{
  "d_model": 512,
  "norm": "rmsnorm",
  "attn_scale": 0.0884,
  "init_std_down": 0.0,
  "decay_shape": "linear",
  "steps": 7105
}
MLP neurons of a small language model. Each row is named by its layer, matrix (gate and up: input weights; down: output weights) and neuron, and shows model dimensions 0-127. Each number is 128 + 24 x the weight over its row's rms, rounded and kept within 0 to 255. A neuron's up and down rows have the sign that makes its largest values positive.
Before each neuron's rows, "fires on" lists the tokens most often at its 100 highest values on Wikipedia text that the model never trained on.

fires on: "\n"
L12.gate353 [140  80 107 117 125 136 158 122  83 112 121  99 144 134 149 175  78 121 115 141 112 164 146 134  96 130  93 131 166 135 149 141 162 164 154 147 134 118 115 169 124 158 127  88 114 163 142 174  98  95  98 117  86 143 158 117  89 123 134 103 129 142 129 124 154 121  83  98 114 150 163 135 103 126 127  92 115 193 104 151 130 107 162 103 131 120 163 165 116 106 101 132 171  88 135 159  97 150 132 110 141  92 115 150 125 134 113 142 133  65 128 142 134 124 108 103 130 136 120 175 166 119 125 123 106  88  98 113]
L12.up353 [117 112 163 128 104  88 126 183 134 141 114 150 160 133 144 145 147 104 125 116 127 149 126 135 123 158 142 168  90  83  93 152  86  90 121 167 109 151 155 133 172 134 134  96 120 150  89  81 120 107 161 108  94 140 168 112 142 113 106  66 147 160 122 176  86 112 102 135 110 115  96 101 119  74 126 137 131 135 116 119  98 189 120 135 106 145 145 130 128  98 183 147 117 114 124 116 133 129 115 139 142 160 116 139 130  74 157 123 124 146  92 106  84 109 108 138 126 159 110 154 101 142 135 115 156 127 125 103]
L12.down353 [142 140 121 122 119 166 104 144  79 120 167 147 155 117 106 150 154 122 145 126 108 130 116 122 135 140 151  94 133 100 100 103 158 135 166 160 123 131 125 163 116  99 132 112 125 135 176 108 140 154 115 119 126 118  96 104 141 126 129 157 137 156 150  58 107 157 161 135 156  99 176 139 121 201 122 111 171 128 113 122 113 126 125 116 122 151 135 129  82 127 137  95 140 116 145  97 156 118 138 118 140 131 146 118 134 177  91 163 151 113 149 166 105 134 120 165 102 124 152 175 168 131 164 151 128 139 121 146]

fires on: " and", ";", "th", ")"
L10.gate690 [141 138 138  72 142 124 121 132 102 130 134 137 135 109 156 124 112 117 142 126 141  98 113 125 146 154 121 106 133 128 146 183 121 136 148 143 130 121 127  92 100  62 128 120 107 140 156  95 133 151 143 114 117 122 177 137 146 125 146 123 167 149 142  89 115 121  55 142 143 128  94 132 162  85 138 135 123 154  99  97  93 144 181  91 166 139 117 134 147 111 121 106 153 111 128 156  78  95 115 147 110 142 128 104 147 185 137 160  71 120 146 133 161 112 130 150 134 134 129 160 128  98 112 103 125 114 108 105]
L10.up690 [138 116 108 152 161 159  99 128 137 150  98 141  66 105 144  87 161 114 120 184  97 155  88 126 121  98 146 119 109 142  99 119 128 133 107 153 105  98 120 123  83 147 127 181 143 118 132 131  81 121 146 141 122  92 184 128 119 126 123  84 129 124 153 135 109 165 101 147 146  96 135 122 106 120 147 169 136 150 120  99  95 119 131 123 129 190 116 133 158 129 130 102 116 135 110 111  64 162 141 152 156 127 137 148 120 138  94 133 135 115 120 180 119 145  93 120 134  96 129 129 148 121 144 102 125  99 125 115]
L10.down690 [144 129  99 141 119 128 166 162 118 143  69 113 104 134 139 120 134 109 105 140 141 117 165  95 151 109 137 116 140  96 117 101 148 188 143 120 146 138 121 160 116 118 119 129 155 116 104 122 124 135  74  86 166 143 108 143 147 121  86 140 170 135 134 163 101 141 121 150 124 139 120 111 125 204 120  96 101 132 130 130 108 112 131 117 105 165 163 145 139 148 102 156 127 126  86 133  89 136  99 105 120 118 160 134 109 131 157 137 157 128 122 137 158 150 142  98 150 157 133 126  99 123 156 157 115 123 129 135]

fires on: "\n", " and", " School"
L10.gate1167 [105 100 149 118 131 120 142  79 100 115 154 152 152  87 160 155 107 115  99 144 123 105 128 170 124 138 123 132 157 119 153 197 128 150 120 167 110 120 110 125 125 126 183  72 109 139 138 150  99 105 123  57 132 188 172 102 144 115 114 143 129  86 106  97 137  93 132 122 100 132 132 124 141 140 124 128 143 122 121 130 131 123 163 188 129 131  96 150 134 139  93 126 102  91  99  85 137 125 116 138 132 153 104 108 122 144 152 133 132 111 143 165 120 148 132 122 121 154 121 121 115 176 120 126 100 105 130 147]
L10.up1167 [117 126 141  96 114 117 106 144 136  89 141 116 115 143 151  82 134 119 150 161 161 120  80  59 129 102 113 153 124 167 137 175  94 113 113 131 123 151 140 172 151 142 118 100 102 161 133 133 108 129 119 121 126 115 100 146 122 158 126  94 166 131 107 102 159 133 131 131 158 108 163 106 123 110 147 143 132 131 128 116 130 141  97 149 133 125  95 100 110 134 115 156 116 105 130 134 132 135 123  80 144 136 123 119  96  99 136 139 152 140 153 150 126 116  89 150 130 122 107 106 128 158 140  75 161 132 117 143]
L10.down1167 [143 103 124 174  83 170 135 140 111 120 149 147 130 120 107 136 131 136 155 129 108 112 145  97 121 142 189  68 126 145  92 133 140 153 139 150 109 113 124 142  97 111 152 154 103 106 171 155 125 176  78  85 117 146 143 150 109 137 120 180 149 112 100 129 103  83 188 131 106 118 155 144 123 145 100 119 120 132 151 136 122 117 138 106  66 146 155 183 199 168 102 128 127 142 138 101 116 147 123  82  96 140 113 154 122 159  94 126 136 129 126  95 129 149 145 109 119 104 146 150  98 125 181 147 111 100  81 115]

fires on: " and", " with", " to", " by"
L12.gate1224 [120 126  94 192 125 132 104 104  97 171 110 148 124 144 160 162  77 131  90 158 102 153 143 154  98 140 148  96 121 141 109 156 133 113 128 148 132 160 135 134 145 140 119 123 152 109 121 141 113  72 101 134 118 117 137  88 161 103 142 116 153 120 106 138 163  97 135 153 141  66 109  94 132 114 106 141 109 118 112  70 147  78  82 129 160 125 131 139 123 105 108 134 125 126 149 176 109 108 120 138 147 131 136  90 143 143 122  93 135  92 176 151 135  74 128 114 134 217 144 130 132 120 116 112 142 126 145 121]
L12.up1224 [ 88 171 117 110 142 124 128 104 101  99 133 146 137 149  94 157 135 119 164 112 148 150 148 109  98 134 102 149 106  82 146 129 131 111 134 111 147 127 151 142 114 149 121 146 135 104 193 204 139 107 150 124 122 101 135 144  71 154 103 156 126 150 117 112 118 150 107 168 115 137 168 161  62 150 129 156 103 169 149 143  98 126 164 181 109 138  93 137 143 132 134 130 101 150 130 156 127 140 186 130  86 142 145  74 144 169 129 130 110 178  65 122 115 105 155 168 133 101 144 130 153 160 146 129 115 115  97 146]
L12.down1224 [165 148 121 132 124 164 156 125  85 114 127 111 160 151 112 148 130 143 103 122 150 107 174 153 112 126 156 166 109 108 170 118 101 124 140 115 118 118 134 123  97 151  99 121 149 144  96 142 177 157  92  87 123 147  90 137 151 169 128 146 129 119  90 163 140 173 115 133 160 106 101  83  85 134 134 121 117  94 146  63 126 100 141  99 113 135 161 119 118 100 171 136 159 117 139 109 121 157 116 149 164 123 120 114 113 140 158 155 122  97 136  81 110 149 115 126 121 118 165 136 152 157 118  89 110 118 170 136]

fires on: ",", " by", " that", " of", " in"
L9.gate1340 [134 141 127 154 100  87 163 115 121 124  99 136 107 129 117 137 134 140 123 131  98 137 122  88 137 131 117 161 167 145 136 117 156 149 110 140  91 113 127 178 162 139  74  99 117 164 152 113 129 151 142 132 129 130 148 137 107 120 139 126 114 150 110 140  76  85 136 144 166 112 157 167 129 142 109 115 111 141 134 164 150  94 139 132 145 143 134 107 120 130 115 189 140 121 160 102 149 125  72 128 107 151 163 119 103 170 151 145 123 119 115 101 114  91 133 145 163 152 146 128  96 124 117 130 141 143 123 140]
L9.up1340 [167 135 127 115 124  75 136 130 120 138 148 159 115 115 131 143 103 147 136  94 114  95 162 134 130 126 116  97 167 152 145 184 151 162  97 139 160  86 106 119 115 143  95 109 129 163 157  92  97 122  85 132 164 118 106 154 138 119 186 141 157 105 119 137 138 135 125 154 125 136  96 132  87 109 143  86 134 182 181 126 108 121 156 125 190 135 132 120 119 135 153 102  91 135 123  91  98  79 120 152 113 139 138 134 168 143 154 123 108 147 134 117  90 161 127 177 143 119 123 127 114 112 146 113 169 134  90 125]
L9.down1340 [101 172 139 148 122 155 134 106 163 160 116 134 111 158 133 184 109 124 112 174 140 176 134 111 133 114 170 136 129 137 162 104 112  99 125 109  87  98 129 159 147 117 112  94 128 108 177 122 110 112 115 147 116  86 180 114 160 114 161 139 110 144 151  85  99 166 122 158 118 113 140 141 136 133 123 153  99 137 144 127 161 132 122 150 124  95 137  91 122 135 100 134  97 125 134 171 134 120 108 136 126 158 132 124 163 116  87 136 108 100 162 126 116  88 135  40 120 154 135  81 155 135 158 145 106  97 129 156]

fires on: " and", ",", " time", " than"
L10.gate750 [147 123 110  86  80 140 138 104 123 103 154 118 117 113 157 124 125 123 165 109 146 142 127 134 113 148 158 138 155 141 165 116 149 104 127 149 137 156 121 140 123 124  96  83  90 149 137 159 121 133  92 120 127  89 148 161 109 108 139 114 122 130 145 104 139 127  99 119 124 152 166 121 148 136 169 171 106 155 125 141 138 126  78 156  75 120 136 140 139 160  96 125 136 122 152 132 133 117 121 130 108 135 140  97 110 129 108 167 103 138 135 147 126 145  96 141 142 134 123 106 144 118 125 128 105 127  94 126]
L10.up750 [154 142 139 105  75 135 136 108 155 137 154 124 145 127 127 156 101 125 138 156 157 117  99  78 126 122 181 129 111 103 118 117 130 160 159  84 138 160 151 180  79 117  93 118 104 128 152 139 144 115  96 109 123 124 120 184 151 135 149 124 132 108 119 128 110 120 122  95 112 184 160 116 119  97 114 103 135 130 115 138 122 130 107 139 135 114 111 143 130 177 101 120 122 103 122 139 114  88 139 121 137 115 165 124 139  89 126 113 140 123 131 137 159 120 161 163 122 129 138 112 119 135 122 105 140  80 123  99]
L10.down750 [119 142 136 173 121 131  99 131  90 110 137 126 143 120 122 106 169 184 129  82 138 106 125 146 141 166 138 156 152 116 160 158 122 113 166 119 137 142 127 114 112 161 108 159 146 141 107 101  91 107 117 135  88 168 122 153 183 111 109 147 165 121 121  66 130 140 104 154 138 114 120 142 155 146 123 161 127 126 163 131 110 147 106  87 144 138 141 142 133 145 153 105  85 112 134 118  99 145 148 141 127 120 134 191 131 149 123 119 148 129 126 170 130 119 101 109 138 141 128 141 119 161 122 121 122 160 174 128]

fires on: ",", " and"
L9.gate666 [155 110 131 103 128 123 150 119  97 126 197 110 126 129 149 150 125 130 110 127 136 128  99 121 147 161 125 130 152 163 149  92 124 118  95  83 162 168 135 128 108 135 170  86 129 116 155 105 133 145  97 116 147 104 159 115  82 160 153 157 154 126 115  74  94 100 103 104 106 112 158 160 126 115 104 142 109 138 128 129 157 171 147 134 147 144 106 143 111  39 126 109 120  99 138 119 119 104 112 136 111 131 111 131 114 141 136 119  67 130 117  88 110 163 102 128 130 147  89 143 131 165 118 147 141 113  91 121]
L9.up666 [108 104 123  85 101 121 101 155 141 146 143 144 135 166 110 103 103 111 145 130 111 111 142 110 110 140 170 118 118  65 151 101 104 125 160  91 158 158 149 161 116 149 126 106 140 126  77 134 139 110 116 137 166  98  91 145 123 121 167  87 126 137 127 107 127 178  96 127 139 167 107 149  90  60 144 138 137 128 140 139 185 138  97 151 106 103 124 102 136 109 122  94 120 128  96 110 148 120 123 153 131 172 156 138 135 110 116 134  89 131 107 105 171 134 133 109 146  52 126 140 136 145 157 144 123 104 167  99]
L9.down666 [129  60 170 117 140 199 113 144 125 105 157 152 151 138 148 166 158 128 119 107 143 137  81 118 148 136 127 117 112 159 100 149 116 105 130  86 138 108 143 102 118 118 163 114  96 150 101 123  76 139 105 126 139 131 120 145 128 135 154 151 111 106 104  46  85 103 156 132  97 111 133 191 111 150 142 125 108 145 117 130 124 143 122 123 145 123 147 150  65 153 104 117 131 150 135 129 125 150 155 147 144  78 110 142  90 129 153 144 130 130 101 104 129 158 116 124  72 132 154  92  74 145 131 124 142 145 106 160]

fires on: " ", " –", " —", " 2"
L12.gate796 [139 114 120  96 142  83 115  99 149 140 109 130  85 112 123 149 121 179 139 117 114 104 150 109 126 148 122 146 116 168 130 110 153 115  99 146 109 125 143 101 118 166 148 165 118 104 112 147 110 139 137 113  89 101 122  79 120 139 117 132 126 136 145 138 112 147 128 156 110 118 146 139 171 101 137  94 140  93 133 134  98 193  96  99 170 160 139 144  97 114 156  98 165 153 152 122 102  82 132 151 120 136 148  92 121 136 159 137 131 127 127 135 127 101 156  94  97 124  93 131 140 109  90 138 150 147 138 114]
L12.up796 [112 107 125 172 109 148 126  71  99 114 162 144  85 124 121 115  90 115  92  99 157  92  94 115 119 136 110  88 138 120 120 115 104 164 161 134 128 149 142 127 110  69 157 108 125 125 118 110  98 129 109 130 131  89 159 120 181 122 167 132 131 117 127 120  69 133 138 136 108 100 118 125 119 133 124 135  93 118 153 123 167 132 145 129 151 161 134 139  72 156 105 110 113 158 132 113 148 126 116 116 116  92  98 126  96 137 129 133  98 128 144 121  96 132 162  92 132 142 103 120 132 125 109 105 136 119 117 133]
L12.down796 [123 136 119 113 138  72 137 145 151 131 134 170 129 136 120  98 124 137 161 109 121 170 128  55 110 100 156 134 132 169 160 128 110 144 150 148 133 145 153  92 169 132 119 161 150 181 154 129 107 127 130 137 140 118  54 121 131 112 112 185 128 143 127 117 154 129 147 156 137 140 119  95 130  94 129 116 130 139 136 105  77 143 149 147 118 132 107  87 147  83 149 123 142  96 124 144 130 106 130 104 154 108 185 114 148 134 118 113 101 119 101 152 110 129 144 123  51 150 157 142 140 129 113 136 121 123 111  97]

fires on: " that", " one", " same", " One", " which"
L10.gate485 [142 135 110 127 188 123 120 141 122 100 138 141 125 153 143 124 121 181 146 126  81 108 138 147 149 116 101  96 137 151 141 149  94  93 132 143  62 148 116  81 121  96 148 124 108 168 106 100  94 126 143 114 112 135 100  81 193 136 161 125 115 141 114 146 123 160 108 147 170 151  99  70 154 103  74 156 136 125 133  96  88 118 112 153 103 118 140 164 153 109 114  82  95 150 119 187 101  81 130 102 148 177 110 144 105 145 102 142 105 127 153 127 134 160 108 154 150 152 159 126 132 108 135 150  95 144  99  87]
L10.up485 [135 160 149 134 111 168 152 127 119 157 104 114 144 113 163 133 110 107 118 120 106 170 152 134 119 134 112 121 167 139  97 151 132 150 139 135 143 185 116 147 127  81 109 131 155 152 165 149 134 110  91 120 139 103 154 103 136 128 167 174  94  86 115 163 146  96 126 132 160 104 112 130 144 137 125 193 107 145 126 137 134 171 123 115 114 142 137 157 129 156 139 124 133 144 117 122 118  74 123 109 134 106  94 149 132 125 115 136 174 122 138 142 165 124  76 130 120 127 109 161 165 161 134 154 121 125 150 150]
L10.down485 [124 127 136 157 119 141  91 136 168  95 103 153 156 140 139 144 158 158 123 128  96 151 125 116 168 151 110 116 158 124 131 117 133 112  86  97 150 155 107  75 137 120 144 110 128 123 187 102  81 131 115 127 109 131 118 134 137 149 120 110 113 132 129 128 162  98  84 125 179 109 112 102 160 142 140 147 120 135 132 158 156 140 130 119 159  98 143 121 129 171 168 163 152 195  92 128 107 138 122 116  97 125 117  86  94 145  95 144 146 129 126 107 111 108 116  99 137 127 134 136  83 128  99 163 104 189 143 116]

fires on: " The", "/", " -", ":", "{"
L5.gate332 [106 123 127 152 166 111 142 115  85 112 149 108 128 180 149 155 149 129 114 114 110 130 114 112 124 118  96 116 130 125 100 129 147 129 123 125 136 117 120 131 132 135 162 163 111 168 170 102 140 152 116 103 122 126 176 153 121 140 103 160  95 135  94  82 158 124 134 137 143 151 140 133  96 135  62 130 123 153  75 151 135 155 165 150 163 126 168 145 161 127 110 123 118 110 126 138 136  80 113 152 138 147 138 109 127 145 161 130 118 101 125 114 129 170 146 134 148 121 136 130 133 216  73 156 190 163  96 128]
L5.up332 [ 88 118 152 151 105 111 169 123 137  90 178 125 148 164 139 164 149 148 114  91 151 121 147 130 165 137 117 147 167 125  73 155 178 129 158 130 116 172 127 133 109 171 161 125  96 148 136 115  87 146 118 138 139  82 130 153 172 114 129  95  90  93  60 110 145 169 138 150 103 118 137 128 118 151  96 128 116 162 103 158 112 166 122 140 130 127 172 152 129 126 122 160 115 128 133 146 124 129 144 117 134 162  94 108 131  96 195 154 134 123 150 102 128 133 106 117 124 155 117 141 138 152  62 113 149 149  60 151]
L5.down332 [121 132 107 101 121 130 135 143 148 137 161 118  92 137  99 166 125 145 130 129 159 125 153 122 183 138 144 150  95 132 110 118 139 124 141 138 163 124 145 159 128 159 117 151 136 138 128 104 127 132 101 125  97 119 100 112 148 104 193  93 125 123 134 135 135 143 109 142 137 137 112 127 150 110 132 129 139  98 114 111 122 132 129  92 126 116 123 108 116 119 166 116 156 106 120 125 120 174 144 151 179 145 127 112 156 133 123 148 124 141 170 102 167 151 132 139 124 153 116  95 115 146 110 140 151 141 101 122]

fires on: " which", " that", "-", "o", " However", " who"
L10.gate113 [116 124 126 151 127 112 133  89 106 181  94  90 144 176 176 171 126 150  90 128 107 169 114 154 133 110  96 125 126  88 124 139 136  96 148 106 101 122 131 116 132  99 159 156 110 152 165 125 120 145 135 130 158 104 105 149 159 145 172 170  87 127 110 138 142  68 100 148 132 128 124 137 126 101  89 108 130 145 116 135 116 116 160 180 116 155 141 143 118 133 124 114 100 147 151 119 147  82 103 129 149 144  95 106  76 147  98 139 169  84 120 153 148 123 126 150 146 138 162 125 147 152  89 116 138 156 105 148]
L10.up113 [101 129 115 159 126 129 112 113 174 162 111 129 136 114 137 144 167 157 115 164 137 142  98 142  80 135  87 131  91 144  68 109 133  90 115 122 128 128 126  91 114  96 159 150  93 134 132  95 151 177 135 134 152 134 108 128 144 143 123 152 118 146 106  96 190 126 167 150 155 140 104 143 111 106 118 101  92 127 145 141 123 114 165 168  97 142 126 139 140 175 125 136  80 142  99  99 145  91 152 131  84 145 112 134 105 110 109 145 162 148 109 134 130 115 141 175 156 114 150 129 120 145 118 157 105 140 148 116]
L10.down113 [ 90 148 166  98 162 168  96 156 187 134 106  80 154 110 168 103 159 116 126 127 118  74 114 109 118 134 140 113  88 157 142 143 105 112 137 105 140 125  83 110 141 123 124 122 152 124 174 142  77 150 126 177 134 149 110 118 146 135  94 166 142 146 159 147 143 150 126 141 140 125  73 156 125 145 160 143 120 147 170 164 137 161 118 121 109 100 105 176 115 152 169 139  86 144  95 140 178 156 141 143 140  77 111 121 175 135 107 116 128 157 164 127 130 126 124 166  94 136 140 119  91 112 154 161 134 103 150 137]

fires on: "==", " =="
L3.gate1174 [127 133 122 108  92 134  95 132 166 124 153 152 200 158 118 122 134 119 121 144 112 120 140  63 149 114 163 120 132 113 128 134 149  90 139 128  97  97 107 133 112  86 147 106 140 132 104 172 138 125 123 110 145 149 154 137 115  91 109 141 147 168 146 154 129  91 141 140 126 176 111  94 118 102 119  92 126 164 133 142  96 170 109 117  81 156 128 106 105  86 126 124 134 155  95 129  93 111 157 107 106 127 108 122 138 126  75 129 145 156 119 119  94 136  95 109 127 100 137 160 123 129 123 120 102 121 138 103]
L3.up1174 [116 132 128 119 167 124 129 102 101 139 132 156 136 124 153  95 140 162 101 124 113  99 137 103 106  85 127 131 123 167  87 162 110 115 111 114 139 139 145 142 151 157 119 175 106 147 132 104 100 156 104 104  81  97 112 123 126 130 125 182 105  84 129 132  70 148 135 114 139 117 146 128 134 130  99 126 149  88  82 100 186 135 141 154 139 160 173 131  91  81 114 101 115 155 126 149  96 141 146 121 147  78 134 111  79 113 161 138 122 124 118 184 157  97 115 127 134 102 131 142 180 130 123 118 129 166 114 107]
L3.down1174 [151 166 148 127 138 153  93 134 157 124 153 164 145 124 121 124  78 145 109 178 144 154 127 120 115 150 134 123 116  94 115 137 123  87 135 135 105 153 112 127 121 114 161 147 156  94  89 169 109 117 110 127 117 140 151  92 150  97 123 125 123 146 166 173 124  89 135 120 120 126 135 132 128 108 123 119 134 127 121 113 117 127 118 130 125 130 145 131  77 118 122 149 167 136 128 139 119 143 164 165 133 112 146 152 128 132 107 138 168 111 115 182 125 126 124 106 121  93 127 144 145 119 131 118 100 121 157 126]

fires on: "\n", ":", " -", " after"
L9.gate489 [166 133 139 139 122 113 150 143 115 151 142 101 140 154 175 159 159 123  84 132 133 119 141 188 105 139 149 136 135 137 127 132  98 130 132  81 122 173 125 138  90 111 114  86 134 162 130 106 120  93  95 160 153  71 130 140 151  91 144 159 118 138 153 154 135 113  78 160 129 137 169 132 138 102 127 130 120 190 134 167 127 158 154 163 177 139 120 118 106 115 116 135 136 128 123 145 127 120 166 129 152 170 110 172 150 173 125 144 129 136  91 147 126 112 119 153 124 138 102 167 158 153 154 142 140 161 133 114]
L9.up489 [104 182 138 148 114 156 144 146 158  87 163 156 178 131 156 150 142 137  94 134 113 143 177 127 168 143 152 184 200  85 152 101 157 160 115  68 128 146 132 115 123 160 192  73 120 118 134 107 128  89 106 122 155 116 118 103 173 142  75 121 117 170  91 135 135 130 129 169 127  98 151 123  87 118 118 143 147 126 160 112 162 143 163 129 153 150 116 134 105 119 117  89  89  78 136 116 143 109 123 146 154 121 114 136 128 108 172 125 115 148 112  88 129  86 112 135 129 138 136 174 169 155 118 125 121 149 107 158]
L9.down489 [ 96 126 168 122 176 153 123 125  94 116 135 120 163 140 147 102 146 117 106 137  83 137 115 133 145 110 164  91 164 165 114 100  88 106 157 105 106 134 150 167 125 136 127 148 136 132 123 102 172 112 135 132 119 121 142 108 114  82 145 107  99 137  76 161 120 126 136 164 106 132 122 150 151 157 106 136 145 125  79 132 181 124 129 115 125 116  92 121 118 104 123 134 110 109 160 118 163 118 122 132 135 136 113 110 156 109 142 113  90 152 135 108 126 183 114 136 119 132  77 143 134 145 100 105  95 133 114 136]

fires on: " and", " to", "ens", " up", "ent"
L5.gate585 [100 166  95 158 157 147 168 129  73 105 165 118 123  90 141  96 163 136  75 155  96  88  80 152 112  89 155 112 109 181  87  86 137 129 109 117 109 106 128 113 141 181 137 105 110 114 102 122 137 186 117 128 148 121 147  86 114 141 106 103 127 135 156 128 146  99 112 107 123 144 129 113 122 124 149 135 141 127  95 143 131 181 116 157  77 120 138 100 152 133 133 118  71 108 150 103 133 111 173 134 133 192 139 153 134  96 116 150 116 116 151 145  92 103 139 113 173 155  95 159 109 141 158 125 121 105 136 134]
L5.up585 [100 142 143 153 148 114 108 137 184 139 126 120 127 115 128  67 112 122 106 138 118 159 112 148  89 134 149 146 114 169 128 151 142 125 109 176 134 148 125 173 142 143 131 147 145 117  86  66 112 136 141 153 154 102 111 101 106 119  91 132 151 107 165 126 137 119 123 117 110  89 118 151  99  94 119 144 135 141 116 150 149 132  65 148 101 158 124 171 152 141 105 139  92 116 120  89  80 120 132 120 123 195 160 114 139 144 142 132 151 124 206 147 147  68 130 156 153 133 139 140 143 124 118 104 146 143  90 138]
L5.down585 [101 123 163 156 139 126 134 149 115 126 132 150 117 120 109 109 108 107 162  87  87 109 113 105 140 128 149  71 156 131 102  91  95 113 120 138 129 119 103 100 108 171 147 140 128 106 125 168  88 123  91 113 142 164 144 146 114 137 151 130  78 135 148 157 139 132 181 132 117 138 148 116 150 138 109 101 129 124  97  78 112 101 153 116 107 165 140 132 191 114 105  87 111 111 159 120 103 175 100 114 136  87 141  90 105 118 154  98 148 116 142 118 123 131 133  78 104 122 145  93 125 104 136 128  89 152 122 128]

fires on: " to", " from", " for", " After", " During", " From"
L12.gate1046 [138 116 118 129 142 134 135 120 108 142 142 101 116 129 125 162 126  92 131 124  99 159 110 182  94 141 141 123 127 123 150 125 144 118 123  93 116 140 147 117 139 128  63 133 108 185 112  91 110 134 127 149 123 185 141 187 144 122 110 190 155 122 113 100 142 104 145 135 149 134 128 117 105  99 148 109 174 151 120 129 163 118 165 160 109 126 156 128 132 104 125  96 124 148 117 135 130 119 144 140 124 106  85 137 129 154 132 102 124 123 144 102 135 171 157 133 177 153 120 110 141 140 153 124  92 134 113 130]
L12.up1046 [153 126 100 112 132 152  96 137 161 138 117 100 149  84 159 137 172 122 116 137  98 163 119 112 105 124 152 151 140 155  98 159 111 103 115 138  94 155 160 151 142 105 110  91 111 105 133 112 128 115  86 107 117 111 143  97 149 126 134  99 124 179 131 151 160 153 115 164  68  69  97 178 131 125 163 129 129 147 125 141  86 137 104 119 187 155 119 101 142 124  98 113 136 144 118 112 129 123 132 137 140 131  97 102 151 133 107 104 122 137 136 165 128 114 138 157 143 168 123 143 118 143 103 143 135 126 107 130]
L12.down1046 [139 122 115 112 151 117 161 182 143 112 131 145 106 143 150 150 126 134 131  84 139 165 152  97 100 148 136 151 110 151 144 141 127 146 113 117 109 114 162 128 110 111 110  95 107 154 116 101  98 100 114 143 170 137  76 141 130  96 156 158  86 149  98 115 153 141 137  77 112  87 112 161 118  95  93 120 123 144 186 101 140  90 153 157 139 123 121 116 166 128 128 122 138 115 117 123 101 122 126 165  93 116 127 171 142 133 146 138 154 147 165 135 112 136 156 133 137 117 110 117 138 125 158 101 118 111 141  95]

fires on: " by", " of", " to", " from", " with"
L9.gate395 [159 154 105 144  98 104 170  75 120 102 106 154 161 110 142 177 111 120 117 101 135 130 150 155 124 126  83 121 157 174 187 158  83 144 144 140 160 150 124 139 162 115 127 107 128 153 140 123 114 112 124 138 140 159 163  92 134 114 184 132 132 102 143 140  94 103 121 130 100 106 127 115 122 146 127 167 129 135 135  61 165  85 112  93 152 117 108 133 125 101 110 120 129 113 139 155  98 108 145 135 103 137 125 139  76 161 116 118 114 121 121  83 148 100 132 160 154 179  94 168 149 138 124 108 133 149 108 137]
L9.up395 [182 113 119 150  89  89 133  78 101 107 106  97 111 139 110 163 171 159 133 102 131 104 140 133 154 110  87 125 103 116 151 178 167 109  86 156 132  85  57 125  92 148 101 153  90 114 158 170 120 117  97 107 149 123 147 101  72 134 104 141 109 151 162 124 117 104 136 122 127 124 142 158 124  91 156  97 112 123 138  90 108 100 162 167 166 135 118 137 124 149 103 108 112 115 124  77 112 135 148 107 125 155  88  83 136 133 119 141 117 106 121 118 110  96 181 167 170 121 105 175 141 150 143 116 123 135  85 150]
L9.down395 [147 116 126 144 129 134 143 140 132 134 118 118 140 129 139 140  83 135 141 116 168 105 133 137 120 169 140 114 133 124 197 113 162 116  98  98 117 138 125 127 168 133  90  79 136  92 155 176 139 119 103 152 146 137 130 132 154  82 132 113  86 144 126  96 159 125 131 107 104  76 139 110 144 149 105 109 104 127 130  88 129 117 134 142 137 111 134 150 176 102 144 166 115 143 111 155 103 100 117 121  91 106 123 137  99 219 120 110 140 114 153 106 101 125 148 109 129 109  62 140 127 112 133 109 156 138 152  89]

fires on: ").", "\".", "==", " ==", ".\""
L5.gate49 [136 115 150 132 142 132  95 141 127 135 135 128 109 141 133 139  95 115 114 111 132 119 136 130 199  90 167 108 136 123 114 120 139 128 105 139 121 101 174 148 125 150 133 127 104 110 187 162 119 195 104 131 182 128 106 133 145 128  93 153 126 165  99 112  89 101 136 132 119 128 146 118 129 133 149 111 141 117  97 100 127 123 134 154 145 104 135 128 129  99  91 127 158 114 125 197  86 130 106 153 137 102 138 158 121 123 114 110 125 176 119 171 109 116  67 115 134  88 139 108 130 122 126 114  79 131 108  99]
L5.up49 [111 106 123 107  79 166 136 105 114 122 129  98 163 117 120 133 110  98 112  82 128 113 117 136 145 137 121 126 126 122  97 159 129 134 126 169 107 123  91 132 106  99 149 139 102 174 131 101 115 103  99 110 144 115 117 139  98 100 171 125 135  81 149 140 152 143 138 161 155 142 142 121 126 113 137 109 120 118 104 113 132 147 159 138 109 103 175 127  81 122  90 112  87 160 129 158 131 132 148 111 133 112 170 151  99 124 128 165  90 136 143 153 159 174 140 141 113 166 103 119 165 115 106  93 124  90 127 134]
L5.down49 [144 142 146 112 147 137 148 117 150 139 180 131 128 129 104 129 103 154 156 177 107 174 163 143 127 126 141 110 110  84  95 116 120  89 125 171 151 131 153 140 121 139 126  98 121 128 124 128 110 140 119 143 151 106 129 122 152  72 112 152  90 127 129 154 157 102 175 152 134 186 102 142 109 122  98 112 107 104 112 103 137 122 143 102 156 140 119 119  32 135 100 151 163 110 130 118 123 112 112 117  45 141 106 117 137 108  90 101 153 117 118 118 147 118  99 101  90 119 117 103 158 125 102 107  77 116 135 108]